MLP neurons of a small language model. Each row is named by its layer, matrix (up: input weights; down: output weights) and neuron, and shows model dimensions 0-127. Each number is 128 + 32 x the weight over its row's rms, rounded and kept within 0 to 255.
After each neuron's rows, "fires on" lists the tokens most often at its 100 highest values on Wikipedia text that the model never trained on.

L3.up606 [ 76 149 165 133 139 144 137 132 105 127 135 140  90  69 176 155 156  99  89 110 160 157 160 104 148 160  48  80  99 142 142  93  77 158 110 179 107  84  97 158 161  72 111  99 132 100  87 170 134 113 118 140 129 117 161  68 117 208 117 162  82 170 165  85 197 163  85 115 118 169 112 130 116  92 153 146  93 168 109 114 149  80 127 132 141 143 151 156 119  95 146 106 126 125 111  70 178 126 118 164 138 102 176 187 148  86 132 130 131 158 135 115  82 105 112 146  87  59 131 135 137 177 114  84 152  50 185 131]
L3.down606 [129 127 110 131 126 121  67 102 172 123 143 155 134 143 182 132 159 130 132 133 128  87 140 125 176  53 131 185 158 185 111  98 118  45 118 132  92 151 129 138  80 135 130 129 228 163 113 140  86 197 142 143 116 137 141 166 134 144  64 123 126 143 152 140  69  90 124 104 215  89 108 111 121  77 157 137  98 164 109 124  70  92 114 100  90  70  84 106  95 172 139  69 102 135 154 108 138 208 106 125 177 132 109 171 124 158 137  81  98 122 160 109 137 139 139  87 105 114 146 120 169 167 147  95 124 114 157 131]
fires on: "to ", ": ", "\n\n", "do", "time "

L6.up324 [ 95 121 141 130  42 159 115  69  98 168 121 144  96  85 122 125 150 161  99  83 152 136 128 108 118 129 119  79 129 101 119  69 136 162 153 109 188 165 126 104 142 139 147  61 106 153 107 133 104 122 134 171 131  97 156 187 109 113 169  80 127 105 139 129  88 125 123 161 114 122 107 134  76 184 148 140  76 124 181 176  91 173 186 155 183 170  89  85 146 135  98 169 139 177 123 104 129 169 116 141 126  42 174 170 145 111 123 163 136 159 122  89 110 173 125 155  72 169 101 150 135 191 131 150 158 100 158  96]
L6.down324 [100 102  94  81 111 136 144 167 173 119 105 182 132  98  81 129 115 124 109 158 122 163 125 142 156  91 153 131 167 117 136  48 136 175 152 206 119 174 138 152  98 187 128 140 160 117 112 174 110  94  93 143 151 149 111  98 150 119 105 114  95  94 155 147 163  85 129 135  80 108  92 157  65 135 158 155  44 104 165  91  54 134 147 108 134 142 174 103 104 159 137  92 102 180  88 166 138 120 122  94  72 137 132 156 112 188 157  73 153 106 162 193 149 144 122  76 124 117 103  92  96 160 155  69 190 163 119 119]
fires on: "w", "g", "pl", "fr", "br", "oll"

L5.up526 [110 115 103  93 126 134  88 178 183 150  88 145 127 104 164 167 100 147 181  97  66 144 179  91 176  80  83 140 135  83 116 113 190 149 125 125 133 125 178 100 146 144  50 187 135 148 115 221 141 200 143 109 155 153 153 174 133  99 140 117  64 114 119 120 153 149 108 120  93 111 118 100 156 168 153 147 127 163 146 162  97 128 173 134  77 148 138 116  91 170  82 100 126 114 123 153  68 118 144 146 111 128 173  91 153 161 135 180 171 162 147 151 150 123 167 136 118  72  83 145 117 129 111 118 105  94 116 125]
L5.down526 [139 137 143 117 130 122 151 139  96 141 105  86 156 159 207 102 109 179 128  69 119 119 116 145 112 143  87 152 107 162 118 174 109 160 131 127 109 152  94 109  69 115 173  96 132  73 174 160 158 138  87 145 116  84 155 116  61  97  65 147 170 186 127  81 118 109 100 144 127 161  89 159 105 103 145 112 119 117 158 131 129 160 134 159 136  85 100 146 131  66 131 147  51 102 176 167 139 111 125 197 118 134 165 135  99 140  75 128 131 149 108 135 136 120 117 186 203 106 170  79 124 125 118 116  99 169 157 118]
fires on: "\n\n", "histor", "of ", "\n"

L8.up116 [166 130 105 148 180 142 156 151 143 157  69 118 108  97 119 174 167 106 163 181 211 132 115 171  98  99  78 133 148 106 126  62 132  46 178 108 205 127 102 122 117 126 118 162 121 142  97  70 126 169 154 111 110 145 131 117  86 157 136 158 149 139 184 153  82 124 132 126 100 117 107  99 129 130  95  87 132  96 140 160 164 143 145  66 182 141 152  79 114 159 126 178  65 123  97 168 172 158 138  97  78 102  88  64 149 161 114 131 101 127 116 119  67 141 120 145 118 138 136 113 137 146 121  88 169 125 106 151]
L8.down116 [154  95 181 110  86  96 129  78 127 103 103  86 120  99 113 115 106 116 132 163 126 166 125 165  77 100 124 137 134  63 159 146 120 117 130  97 120 166 133 154 163 182 180 110  90 137 175 148  88  71  85 117 109 120 123 148 126 167 133 118 164 160 141 202  78 135 166 124 117 162 137 167  75 115  68 177 118  73  94 145 174 140 178 106 130 135 105 176 174 145 129 177 115 109 152 110 186  92 118 117  77 149 145  76 131 101  56 164 172 181 156 135 146 173 110 144 193 104 153 104 126 137 144 108  77  74 113  82]
fires on: "B", "i", "b", "Mi", "adi"

L4.up410 [154 108 133 191  91 133 174 126 127 122 108 136 135 127  85 116  85 159 114 115  97 126 174 141 172  89 178  83 171 154 118 152 144 148 152 133  80 143 105 130 157 125 118 158 134 105 117  76 141 154 133 165 135 143 161 118 144 108  98 111 196 171 153  92 134  48 156 160 136 168 144 154  86 207 178 130 167 159  64  91  76 193 137 156 155 115 105 140 200 102 103 157 108 134 114 133 134 112 140 118 101  67 120 117 201 117  78  95 124 103  86 153 120 115 155 113 163 132 170 142 135 121 100 104  94 173 109 112]
L4.down410 [115 141 154 189 143 100 117 117 122 175  78 140  88 165 173 168 109 146  91 156 119  90 168 166 149 127 135 156  85 181 154 148 166  97 161  86 110 174  58  85  92 130  50 153 117 124  99 141 163  54 205 143 182 127 155 178 150  80 146 140 175 186 126  89 154 112 173 103 137 141  78  86 103 139 149 131  96 147 117 133 130 150  91 123 144 115 105 141 164  65  66 124 145 117  95 173 163 136 121 109 108 107 137 160 162  80 115 126 151 106 125 136 145 131 154  99  93  99 104 184 122 206  86 173 123 140 131 132]
fires on: "0", "season", "land", "7", "9"

L6.up143 [ 94  79  63 120 150 149 160 137 123 112  91 129 165 116 145 135 122 137 121 169 158 115 151 163 101 123 115 202 128 118  90 120 109  98 108 118 108 133 155 110 104  67 173 138 134 133 167  69 120 103 135 151 138 121 114 155 150 184 119 132  66  81 172  87 125 151 183 179 173  92 183 104 211 109 115 149 172  96  98 157  95  77 127 156 136  68 125  57 173 180 111 130 154  99 121 121 167 131 148 177  91 115 131 153 150 171 132 137  83 117 103 187 136 127 134 158 105 143 107 121 134 138  91  63 143 155 141 149]
L6.down143 [ 88 107 112 127 172  87 115  98 135 140 141 187 135 158 142 146 109 134 139 180 128 117 133 126  96 126 154 124  48 127 160 166 122 173 154 172 168 129 155  77 120 158 120 127 121 107 107 142 145  72 106 131 121  90 143 118 109 160 177 127 148 161 112 177  99 111 119 167 139 107 175 123 186 107 134 157 143 117 144 157 101 115 107 141 154  74  93 137 173 120 109 121 134  64 141 183 132 145  87 148  90 109 155 118 148 189 152  80 171  68  89  31  97 180  81 120 136 166 180  93 120  99 155  71 174 154 107  98]
fires on: "i", "|---|---|---|---", "r", "ri", "rem"

L5.up561 [ 86 104 187 148  85 104  79 201 210 208 109 146 126 100 101 169 166 114  96  90 132  93 131  92 155 139 177 131 153  47 141 101  81 147 129 127 163 162 152 130 142 106 115  49  94 132 164 169 141 122 146 129 124 120 107 112 131 115 108  76 172 128 112  95 147 141 140 131 120 147  87 126 135 163 158 157 135 145 112 145 146 165 139  89 135  96 125 156 153 152 166 147 146 144 142  59 156  78  63 101 123  97 122  69 103 156 140 190 144 100 107 158  88 153 178 164 133 108 134 126 120 194 110 114 137 125 116 172]
L5.down561 [195 134 187 164 184 163 142 150 149 164 163  96 117 112 104 162 166 128 103 112  94 103 162 150 124 166 133  74 130  97  89 121  82  97 100  96 145 172 120 108 131  97 113 151 188 108 109  76 155 151 124 132 103 118  63 120 112 162 125 133 160  92 120 139 135  89  60 153 134  73 122 173 145 113 146 114 205 158 170  98 138 109 151 101 124 160 153  99 112  76 178 127 154 118  98 123 164 142 113 117 116 158 114 126 105 166 113 173 126 181 186  66 134 105 139 138 158 143  94 103  93  59 143 127 130 157  68 132]
fires on: "Pol", "L", "an ", "exp", "x", ", "

L3.up630 [160 118 166 146 173 156 130  36  92 120 139 100  87 101 134  95 114 142  98 175  83 128 172 147 164 103 135 196 128 108 101 133 108 121 103 139 172 153 122 129 139 105 120 112 169 211 142 104  60 160 151  89  61 140 155 148 130 149 134 131  92 119  77 134  91 120  94 164 144 147 153 156 129  90 118 123 116 141  79 108 103  98 136 128  92 173 100 176 166 153 162 132 140 132 171 147 112 125 144 101 118 148 163  91 145  92 203 120  62 185 139 118 113 154 130 156 123 162 146 151  98 121  94  87 114 167 194  96]
L3.down630 [134 185 137 139 124 160 139 137 121 192 164 168 180 140 132  89  90 150 127  79 134 117  98 135  92 130 159 154 143 115 119  91 112 106 114 110 142 117 101 194 124  71 135 180 163 150  91 119 176 162 140  99 104 145 120 184 118 171 161 160  88 107  85 129 123 141 124  79 125 141 159 164 157 200  90 102  99 155 109 130  93  78  50 137  75 164  58 149  99  97 153  73 147  63 144 123 132 143 139 156 188 146 112 154 129 100 120 182 119 158  66 172 135 131  63 106 154 111 102 105  72 143 146 133 130 168 105 152]
fires on: "== ", "and ", "==", "\n\n"

L8.up510 [116 125 176 141 125 122 186 161 122 139  67 127 102 138 144 196 131 169 230  74  96 143 104  92 129  89  82  81 142 160  96 150 120 159  87 174 123 127 128  95 144  81 104 129  99 220  60 140 121 124  96 172 123  74 109 146 148  90 117 133 132  94 116 111 123 156 151 113 118 108 142 137 129 117  92 125 142 143  98  62 147 133 159  97 160 133 117 188 135  51  84  59  87 143 131  99 136 138 160 146 136 146 173 180 161 183 130 120 167 168 143 151 158 172  66  86 126 175 165 106 123  92 131 100 137  88 138 136]
L8.down510 [140 112 155 122 101 142  80 109 155 154 171 113 152 171 255  91  66 153 101  94 149 138 161 113  92 174 148 153  78 111 147  79  70 125 162 124  87 141 117 154 109 160 126 110 139  81  79 169 134  87  56 117 142 155 144  81 113  88 154 201  97 123 151 102  70  78 117 143 157 139 119 130 128 126 149 120 106 106 160 135 136 123 103 132  99 159 208  59 155 170 150 158 146 128 130 158 101  99 126 139 138 133 155 103  80 117 170 135 123 195  87 105  87 111 135 167 145  46 125 128 144 158 134 136 100 160 143 145]
fires on: "- ", ". ", "\n\n", ": ", "\n", "| "

L3.up400 [136 128 166 161 162 111 140  99  22 130 150 150 121  74 190 121 188 108   3 155 111 181 122 102 157  84  96 155  70 168 134 140 122 140 120 113 179 143 132 125 147  95 120 130  95 136  81 142 142 168  85 117 116  86 152 124 172 119 125 173  83 124 169 126 180  97 148 126 166 112 130 109 147 131 122 137  84 126 134 142  90 133 122 124 123 109 124 142  61 158  99 137 107 108 168  66 144 169 101  81 140 152 169 135 133 162 104 137  94 115 197 123 142  70 177 145 100 111 161 128 142 142  96  73 161 110 147 155]
L3.down400 [103 131 172 208 170 119  81  92 140 125 147 159 116 141 206 123 128 160  62 153 171 167 156 120 124 129 100 131  98  93 120 177 105 176 111 127 127 104  77 141 120 107 141 121  74 135 143 168 120 119  63 116 210 172 106 140 127 110 111 106  96 137 135 161 105 179 141 188 186  69 114 145 120 132 162 134 110 112 143 137 130  77 141 104 119 129  86 159 104 100 146  56 117 131 144  98 158 100 133 154 126 166 155 137  82 156 217  84  92 149 125  78 106 162  78  83 118  96 134 113 145 156  88 139 167 102  81 124]
fires on: ": ", "would ", "to ", "inter", "A "

L3.up208 [111 167 116 109 130  99  92 128 128 127 126 130 129 109 101 104 131 133  73  28 150 154  99 148 118 129 169 125 141 103 164 120 182 194  86 187 143 147 107 115 111 142 104 132 114 110  97 132 114 163 125 157  87  28  88 131 139 113 145 122 113  80 198 139  99 165 111 131  87 210 143 102 119 101 177 112 124 129  49  67  63 118 132 154 163 109 135 141 193  87 110 127 157  98 128 115 145 124 155 152 115 149 171 179 106  81 107 134 100 117 134 169 118  83 111 157 119 151 192 184 146  90 166 123 148 104 108 144]
L3.down208 [ 79 126  87 164 188 103 141 133 174 123 124 115 123 134 142  81  77 101 103 110 134 110 177 148  77  73 176 117 103 154 123 153 170 123 122 113 123 184 145 153  83 139 135 181  57  90  78 182 101  96 147 120 126 135 147  77 127  88 106 163 152 189 111 113 105 122 111  68 115 108 164 121 111 149 131 136 107  81 150 149  98  60 145 155 130 109 103 183 100 102 157 128 136 117  88 153  99 152 137 178 140 137 111 146 160 139 115 126  91  71  94 163 117 139  86 135 127 147 147 154 189 119 142 136 108  90 127 133]
fires on: "192", "- ", "195", "ated ", "old ", "W"

L5.up600 [186 110 138 123 145 101 105 138 104 160 146 152 162  99 170 181 139  69 143 113 113 128 112  73 141 150 110 103 128  61 156 131 117  78 160 115 120 156 147 130 168 116 197 145 107  80 150 162 117 136  89 135  94  51 144 152 154 201 113 118  99  86 108 133 177 177 114 132 154 163 159  54  51 110  97 116 166 121  98 169  89 155 121 117 166 162 145 117 133 175 101 180 107  93 146 181  85  90 130  76 122 106 140 176 162  95 122 124 196 147 102 182 153  76  92 139 110 152 115  75 102  99 110 125 146 143 140 113]
L5.down600 [167 135 195 141 136 150  82  85 140 201 139 122  91 137 201  74 148 124  96 129 196  88 126 115 141 165  87 159  97 154 122  74 150 167 214  87 107 103  89 134  61 135 117 123 143 187  81  99 144 125 178 180  72  88 147  93 114 110 108 166 168 103 126 151 164 153 113 143 114 111 117 118  79 173 105 137 107 118 141 138 117 143 121 139  94 149 141  94  82 106 112 103 149 142 149 125 115 160 119 183 149  49 146 119 165 139 131 130 200 140  85 103 155 137 148 162 130 123 110 107 153 127  89 144 105  82 118 189]
fires on: "G", "g", "by ", "ong "

L4.up311 [120 154 125 140 157 107 140 150  70  92 152 137 144 109 133 139  88 159 165 161 175 108 104 132 154  92 140  91 169 155 138 170  90 116 165  83 130  84 122 183 163 126 110  49  97 113  94 153 164 133 141 112 129 161 155 131 145 125 111 119 115 121 156 121  85  98 171 114 178 122 157 133  80 100  81 212 125 182 109 107 119 121 140  94 139 113  75 123 141 169  86  86 125 152 146 164 110 135  82  34  94  97 153  97 155 124 137 152 153 168  79 112 148 159 131  51  74 154 163 149 136 192 111  50 153 115 146 151]
L4.down311 [ 70 129  96 101  93  93 135 142 133 129 132  74 162 111  63 145 104 121 107  98 192 162 130 159 106 171 118 142 110 129 105 112 177 139 121 119 110 121 102 101 152 174 127  93 120 105 101 141 111 199 139  80 139 126  74 149 133 119 110 108 141 139 188 114  83 172 146 138  64 100 146 174 121 145 107 101  94 126 122  76 117 130  52 107 171 149  98 135 155 142 101 175 114 126 209 153 133 145 154 106 108 149 179  78 142  83 147 113  87 163  83 162 178 120  39 119 113 135  80 152 128 108 108 135 153  92 176 111]
fires on: "-", "(", "res", "si", "ra", ": "

L4.up84 [137 137  71 120  94 115 137  88 160  86 179 162 133 115 193 156 152 174 127 116 123 186 132  67 132 167 149  75 137 116 108 153 131 139 103 175 150 169 137 153 122 124 179 137 113 117  49 120 121 125 136 181  97 143 165 147  81 153  72  94 171 116 112 166 153 142 126 169  85 117  67 137 159 140 130 163 159 122  87  74  82 149 138 126  86  94 166 104 128 139 105 190 160 119 146 187 117  86 149 121 134  75 141 120 137 166 135 181 165 124 114 161  94 110 138 182 141 177 125 159 111 117 160  93 156 162 131  66]
L4.down84 [159 151  93 151 162 152 109 170 111 196 108 116 117 154 171 134 176 168 134 140 105 122  88  83 130 173 100 166 118  66 130 148 175 127  33 190  97 140  84 146 148 150  88 129 104 186 141 118  95 126 124 125 125 125 152 153 163  61 108 163  95 124 156 117 117 101 125 127 190 121 152 119 166 183 126 100 109 159  48 111 126 128 134 148 183 147 127 114 108 102 156 111 132 130 149  56 123 145 128 125 113 131 105 182 106  81 139 130 140 150 121 104 148 118 164 133 107 139 165 148 102  92 163  82 117 140 156 138]
fires on: "Pl", "pl", "Can", "first ", "most ", "US "

L3.up499 [116 133  76 105 145 150  90 173 145 139 126  87 188 100 183 146 159 108 122 115  88 105 139 183 111 142 105 161 152 169  87 145 187 133 103 153 125 109 149 103 110 142 139 165 109 142 118 194 147 131 131 118 110 179 112 138 154  82 141 100 155 129 123 122 118 157 120 139 160 188  88  80 130 190  96  70  76 190 173 148  73  97 121 129 158 126 146  86 119  92  82 112 119  93 101  47 134 144 185  84 139 134 147  98 184 120 110 123 223 128 121 145 134 132  75 117 143 132 170 115 106  87 103  79 113 107 138 130]
L3.down499 [118 153 127  97 113 162 106 129 109 122  89 185 173 185 126 176 170 150 160  99  78 145 189 151 187 149 153 148  66 126 142 183  55 163 164 151  42 103 153 172 134 114 128 103 139  90 174 148  80 161 131 125 130 115 156 104 103  99 104 147 122 101 146 185 147  71 147 143 150  99 117 187  77  99 119 107 128  93 125  56 119 129  84 121 138 140 132  94 145 112 114 124 163  90 136 111  63 119 174 113 152 178  97  97  83 148 141 149 110 102 172 145 122  94  41 130 142 179 117 146 172 141 151 125  98 174 130 108]
fires on: ".", ":", "of ", "\n", ": "

L10.up290 [ 95 142  30 140  74 175 142 162 123 192  84 113 134  83 120 172 140 128 100  63 117 173 157 110 137  65 222 103 165 111 152  68 162 149 132 149 141 100 154 140 170 131 132 121 173 145 148 160  85 172 118 139 104 111 144  64 155 178 152 138 131 138 127 126 106 142 121 143 131 176  85 136  83 152 157 131 128 201 115 137  80  92 136  91 115 164 147  67 118  98  84 126 155 130 166 115 144 178 116  96 124 113 197 123 121 111 118 129 147 144 127 110  81 127 119 115 119 191 113 145  73 146 147  80  91 119 169  84]
L10.down290 [165 163 148 109 137  61 112  76 170 118 105  81 124  93 149 140  85 161 133 142 107  86 139 115  86 124 160 140 116 130 141 115 149 154 128 143 127 152 106 143 114 136 136  76 127 129 103 120 104 142 176 137 136 133 143  84 160 147 120  79 152 157  72  81 141  61 159 129 174  63  58 184 157 109 102 136 182 117 176 166 165  67  82  64  99 122 144 106 131  99 121 118 108 119 130 128  64 115 110 120 155 148 118 140 129 168 167 198 150 156 141 158  80 132 115 144 138 120 177 143 124 173 135 118 149 141  64  92]
fires on: "w", "g", "p", "qu", "t", "R"

L5.up505 [117 139 168 102 120 162  76 121 132 195 112  93 123 111 131 171 161 123 121 132 176 110 127 116 150 169 126 174 165  91 112  94  56 104 113 134 148 127 121  90 121 110 115 121 174 149 157 142 155 151 149  73  94 114 163 163 128 111 154  91 147 162 143  62  84 119 171  97 204 139  94 140 108  98  85 200 113 129 165 172 136 153 159 132 164  99 123  98 111 119 147 142 102 155 128 115 168  75 153 103 172 135  69 143 113  91 135  87 143  93 154 157  63 174  50 161 135 112 128 154 156 135 159 131 140  83 127 130]
L5.down505 [115 134 115 101  94 214 121 142 140 136 120 149 130 113 155 128  94 114 121 135  93 137  92 166 109 160 157 151 105 137 106  80 134 123  97  66 122 105 134 154 122 132 151  52 125 184 147  99  75  94 176 131 158 191  95  62 123  55 117 124 169 106 118 150 101 146 142 118  92 113 135  94  96 127 154  74 119 122  88 152 117 207 113 153 133 137 122 175 161 116 126 136 174  78 181 148 142 147  98  84  99 107  94 127 176 109 167  91 162 147 144  95 185 164 161 126 161 205 169 181 100  81 139 152 106 140 111 112]
fires on: ", ", "ch", "ern ", "an ", "-", "American "

L5.up156 [103 132 140 116 115 113 137  92  92 132 107 112 160  57 125 133 132 118 171 129 144 177  85 142 152 108  78 121 143 111 189  91  83 153 150 149 142 147 123 153 170 132  79  97 124 130 111 146 133 130 112  92 174 214 140 119  98 104 162 130  98  90 151 135 113 104 127 192 128 150 169 107 122  89 171 129 107 201 102 182 116 129  96  86 134 117 112  94 123 105 129 139 137 130 165 157 118 102 101 111  81 148 102  49 160 118 151 166 155  96 126 102 160 177 177  95  95 127 101  75 167 153 152 120 226 135  85  77]
L5.down156 [ 92 209 146 102 164 164 183  62  84 156 139 104 136 103  74 156 114 152  88 103 135 142 133 169 113 128  97 129  98 139 120 114 128  95  99 146 153 118  99 158 123 133 126 115 118 133 139  83 135 115 116 141 148 127 165 142 190 179 132 168 176 152 122 120 119 145  90  87 130 170 110 110 158 116 160 120 132 145 118 114 118  73 114 144 111 144 147  95 143 140 145 144  82  83 156 113 120 117 109 117  85 123 160  96 104  79 202 179 158 134 140 168 125 149  85 169  63 121  80  97 205 131 145 113 106 141  98  37]
fires on: "ra", "si", "fi", "ou", "ow", "num"

L6.up340 [199 134 107 156 159 140  88 136 159 143 139 154 136  98 191 171 153 162 140 148 120 122 140 107 108  96 132  93 151 111 104 100 110 103 170 146 177 171 113 154 107 107 158 119 152 143 131 124 110 200 160 110 103 167 143 131 117 173 111 153 127 125 130 142 181  96  97  81 127  76 146  84 135 145 110 138 118 168 106 140 126 150  87 164  83 163 165 108 162 149 116 156 154 129 121 103 115  91 170 139 136 111 199 116 146 140 160 158 188  43  97 124  87  82  94 138 152 198  85  70 152 116 143  91 183 126 124  22]
L6.down340 [189 105 182 101 124 135  71  70 158 171 147  86  93 178 128 105 145  98 129 157 101  85 168 170 139 169  54  92 154 144 132 128 105  86 173  91  72 151  87 116 143 119 151  55  59 123 126  98  24 126 169  82 104 108 132 144 140 140 148  76 121 149 157 149 136 115 131 123 160 108  98 118 127 144 156 107 106  95 169 164 104 194  96 116 144 137 124 154 132 125 211 148 142 114 127 126 123 150 173 171 121  95 120 148 113 112 171 142 168 135  94 189 148  93  59 111 129  95 100 138 112 150  79 125 141 123 127 143]
fires on: ", ", "G", "g", "ordin"

L10.up469 [117 168  84 149 136 182  96 164  80 191  58  61 126 155 107 178 194 154 132 167 161 145 124 136 105 150  95 130 173 113 127  83 182  92 135 117  96 154 148  80 139 118 146  61 153 114 135 121 105 167 155 119  83 172 125 108  82 108 103 182 129 120 131 128  97  55 142 127 131 177  68 147 107 141 127 170 153 135  81 139 162  95 115 131 159 138 134 121 187 173 117 158 117 136  84 132 125 110 154 133 123  96 115 122 153  83  95 155  93 181 202 176 121 114 150 113  86 141 142 161 135  85 150  83 116 146 104 130]
L10.down469 [ 72 155  91 116 113 110 117 139 119 114 106 138 172  85 142  74 125 173 143 131 182 164 105 164  83 128 126  64 124 144 130 116  80 146 106 159  99 159 178 199 152 131 162 136  83  48 193 135  96 164  56 139 123 123 163  97 187 171 119 120  86 134 126 172  79 144 102  96 101  96 107 191  85 116 155 118 162 120 120 151 142 102 136 131 110 146 119 184  77  95 122 111 159 115 128 114 110 156 174 166 149 137 158 149 138 103 102 156 146 135 161 128 110 185 143 177 102 147 141 129 126 134 122 101 112 118 149 167]
fires on: "sp", "Sp", "we", "B", "b", "mp"

L6.up93 [120 112 101  78 115 131 159 143 108 123 132 126 123 128 221 156 103 127 118 110  91 176 166 110 136  60  99 182 171  89 157  88 107 113  97 100 119 115  86 110 184 134  74  58  85 207 138 107 101 139 119  71 179 102 140 130 103 136 104 159 100  66 141  99 137  90 102 117 111 133 155 107 140 164  92 143 106 109 114 139 151 135 140  89 123 127  71 144 146  99  80 109 112 134 128  86  78 123  80 111 168 115 124 150 149 184  81 106 137 191 186 197 109 143 123  79 194  87 125 119 147 100 151 157 176  96 156 176]
L6.down93 [159 104  96 132  92 135 136 106 195 125 140 143  96 147 255 109 117 139 127  67 190 156 136 191 133 157 141  95  90 175 120  85  68 136 140 151 128 123 184 169 138 106 161 152 168 117  86 167 131 112 146 165 117 154  68 137 172 150 119  79 126 117 155  88  96 118 126  85 178 154 175  78 107 133 100 122 131 165 124 111  87 100  88 157  91 118 176 148  95  71 149 100 107  92 129 151 116 147  87 141 157 141  98 154 115 106 133 125 105 148  79 109 119 144  79 221 141 116 118 127 134 155 125 126  90 115 117 137]
fires on: ": ", "| ", "ated "

L4.up638 [ 91 124 102 137  93 143 131 172 112 114 163 118 140 119 157  77 143 105 134  98 156 106 162 142 126 105 154 158 156  91 110 146 189 190 181 123 136 203 127 148 138 133  90 147 116 110 128 151 143 188 140 120 124 162 120  90  86  81 127 143  85 163 166  72  91  75 112 114 103 213 123 163 117 115 133 158 156 167 103 124  75 186 117 128 121 107  95 121 210 121 138 172 164 145  70  85 146 105 149 163  80 121 136 162 165 169 119  93 117  98 155 128  88 131 146  78 155 109 101 103 150 171 109  85  89 126 174 185]
L4.down638 [119 127 145 152 115 124 209 114 157 120  68 133 162 148 135 100 145  90 117  88 110 142 144 145 165 107 120 106 138  97 188 131 106  71 132 113 137 107  86  98  97 102 126 148 158  98 160 113  91 149 127 183  91  83 142  64 115  63 149 109  97 142 149 180 100  97 135 135 130 119 102 138  74 145 195 166 146 118 192 145 134 125 198 106  98 143  73 101 167 150  65 100 134 130 124  90 189  58 123 119 104 173  70 161 130 146 137  98 168 112 183 130 134 154 120 100  94 194 136 136 111 131 165 129 115 143 124 148]
fires on: "0", "10", "200", "7", "198", "17"

L3.up420 [ 62 133  93  74 151 149 201 113 181 133 138 166 103 142  93 104 108 124  87 157 136  93 206 153 134  96 134 100 125 170  85 148 136 157 164 122 161 144 148 134 116 152  92 141 144 146  52 147 148 126 108 116  91 105 179 119 132 145 111 106 123 158 118 147 114 101 144 168  96 188 158 144 109 126 119 143 121 125 118 124 113 114 103 109 111 194 132 130  46 132 138 102 107 112 138  84 110 199 157 114 158 219 105  73 134  56 181 190 161 221 131 169  99 132 111 123 116 124 150 159 111 101 102 111 130 163 152 118]
L3.down420 [100 174 121 158 127 127 105  75 165 142 133 152 142 159 147 120 115 151 153  80 130 112 182  98 122 142 117 174 150 162 118  90 180 101 132 157  88  88 119 108  93 130 132 130  88 175 128 139 107 152 156 136 113 120 156 133 152 119 118 156 114 174 121 119 148 174 102 191 113 145 107 187 138 106 136  75 115 179  99 126  82 121 139 105  88 139 143 134  39 168 190 128 153  71 188 122  73 160  99 167 117 221 111 112 168 106 153 118 144 145 149  96 144 121 132  71 171 106 153 178 139  85 125 147  76 112 153 102]
fires on: "==", "== ", "\n\n"

L10.up403 [148 153 133 106 105 101 163 154  96 124 140  51 100 110 135 153 126 139 128 103  95 123 124  90 118 179 100 173 112  99 107 134 150 150 144 128 153  76  68 173 143 146 150 108 147 143 106 166 105 135 150 180 120 150 154 211  54 139  89  99  98 128 122  92 122 154 109 178 150 124 113 141 116 148 153 210 117  97  91  82 135 103 147 146 133 125  96 115 151 154 155 160  96 130 130 103  88 188 129  55 148  89 179 126 142 148 151 243 108 133 139 120 160 135 168 150  62 151 124 132 158 122 135  69 103 163  95 137]
L10.down403 [134 133  58 147 119 113  85 106  95 173 140 105 111  40 127 109  97 133 191 152 122 154 135 121  86  96 126 151 134 115 123 137 152 199 164  88 142 115 125 129 124  93 125 131  76 117 172  77 151  73 116 144 152 138 105  85  94 130 109 121 116 204 144 234  98 104  97  99 151 128 107 207  49 119 154 119 140 109 103 155  96 135 129 140 208  90 110 130  72 139 120 119 100 143 101 133 133 127 172 117 128 135 118 129 106 132  78 145 100 136 182 134 141 165 137 113 114 162 104 205 109  64 164 166 137 155 134 147]
fires on: "cl", "l", "pl", "Pl"

L8.up301 [117  86  95 125 145 110 144 125 141 159 103 177 181 154 130 184 107 124 192  66  69 206  71 116  81 112 109 119 115 102 161  66 168  93  69 213 152  87 132 149 186 116 135 102 132 127 116 145  94 140 134  79 131 173 118 102 152 119 178 183  78 162 162  94 138  77 112  95 142 108 141 118 118 178 144  89 125 131 121 162 172 108 184 127 144  62 132 184 142  47 122 102  97 153 129 131 123 102 171 139 190 141  81 152 141 166 126 104 167 109 175 122 123 174 125 145  88  98 125 159 118 102 111  79 130  67 141 166]
L8.down301 [106 125  79 140 148 175 115  92 104 121 118 164 119  92 159  72 135 205 134  84  99 156 109 115 150 159 103 123 191 163 170 154 150  78 115 163 163 156 122 144 144 111 159  95 120  86 132 172  90  95 185 113 136 213 169 123 111 125 138 169  65 133 116 117  99 185 184 146 174 161 125 108 161 158 114 146 135 131  95 114 127 166 133 178 122 135 137  94  70 115  94 115 104 112 135 101 151 107 162 122  91 153 137 157 112 145 109 147 103 195 120  90 153 149 117 140 195  63  92  94 124 138  98  62  29  84 149 137]
fires on: ". ", "en", "er", "\n"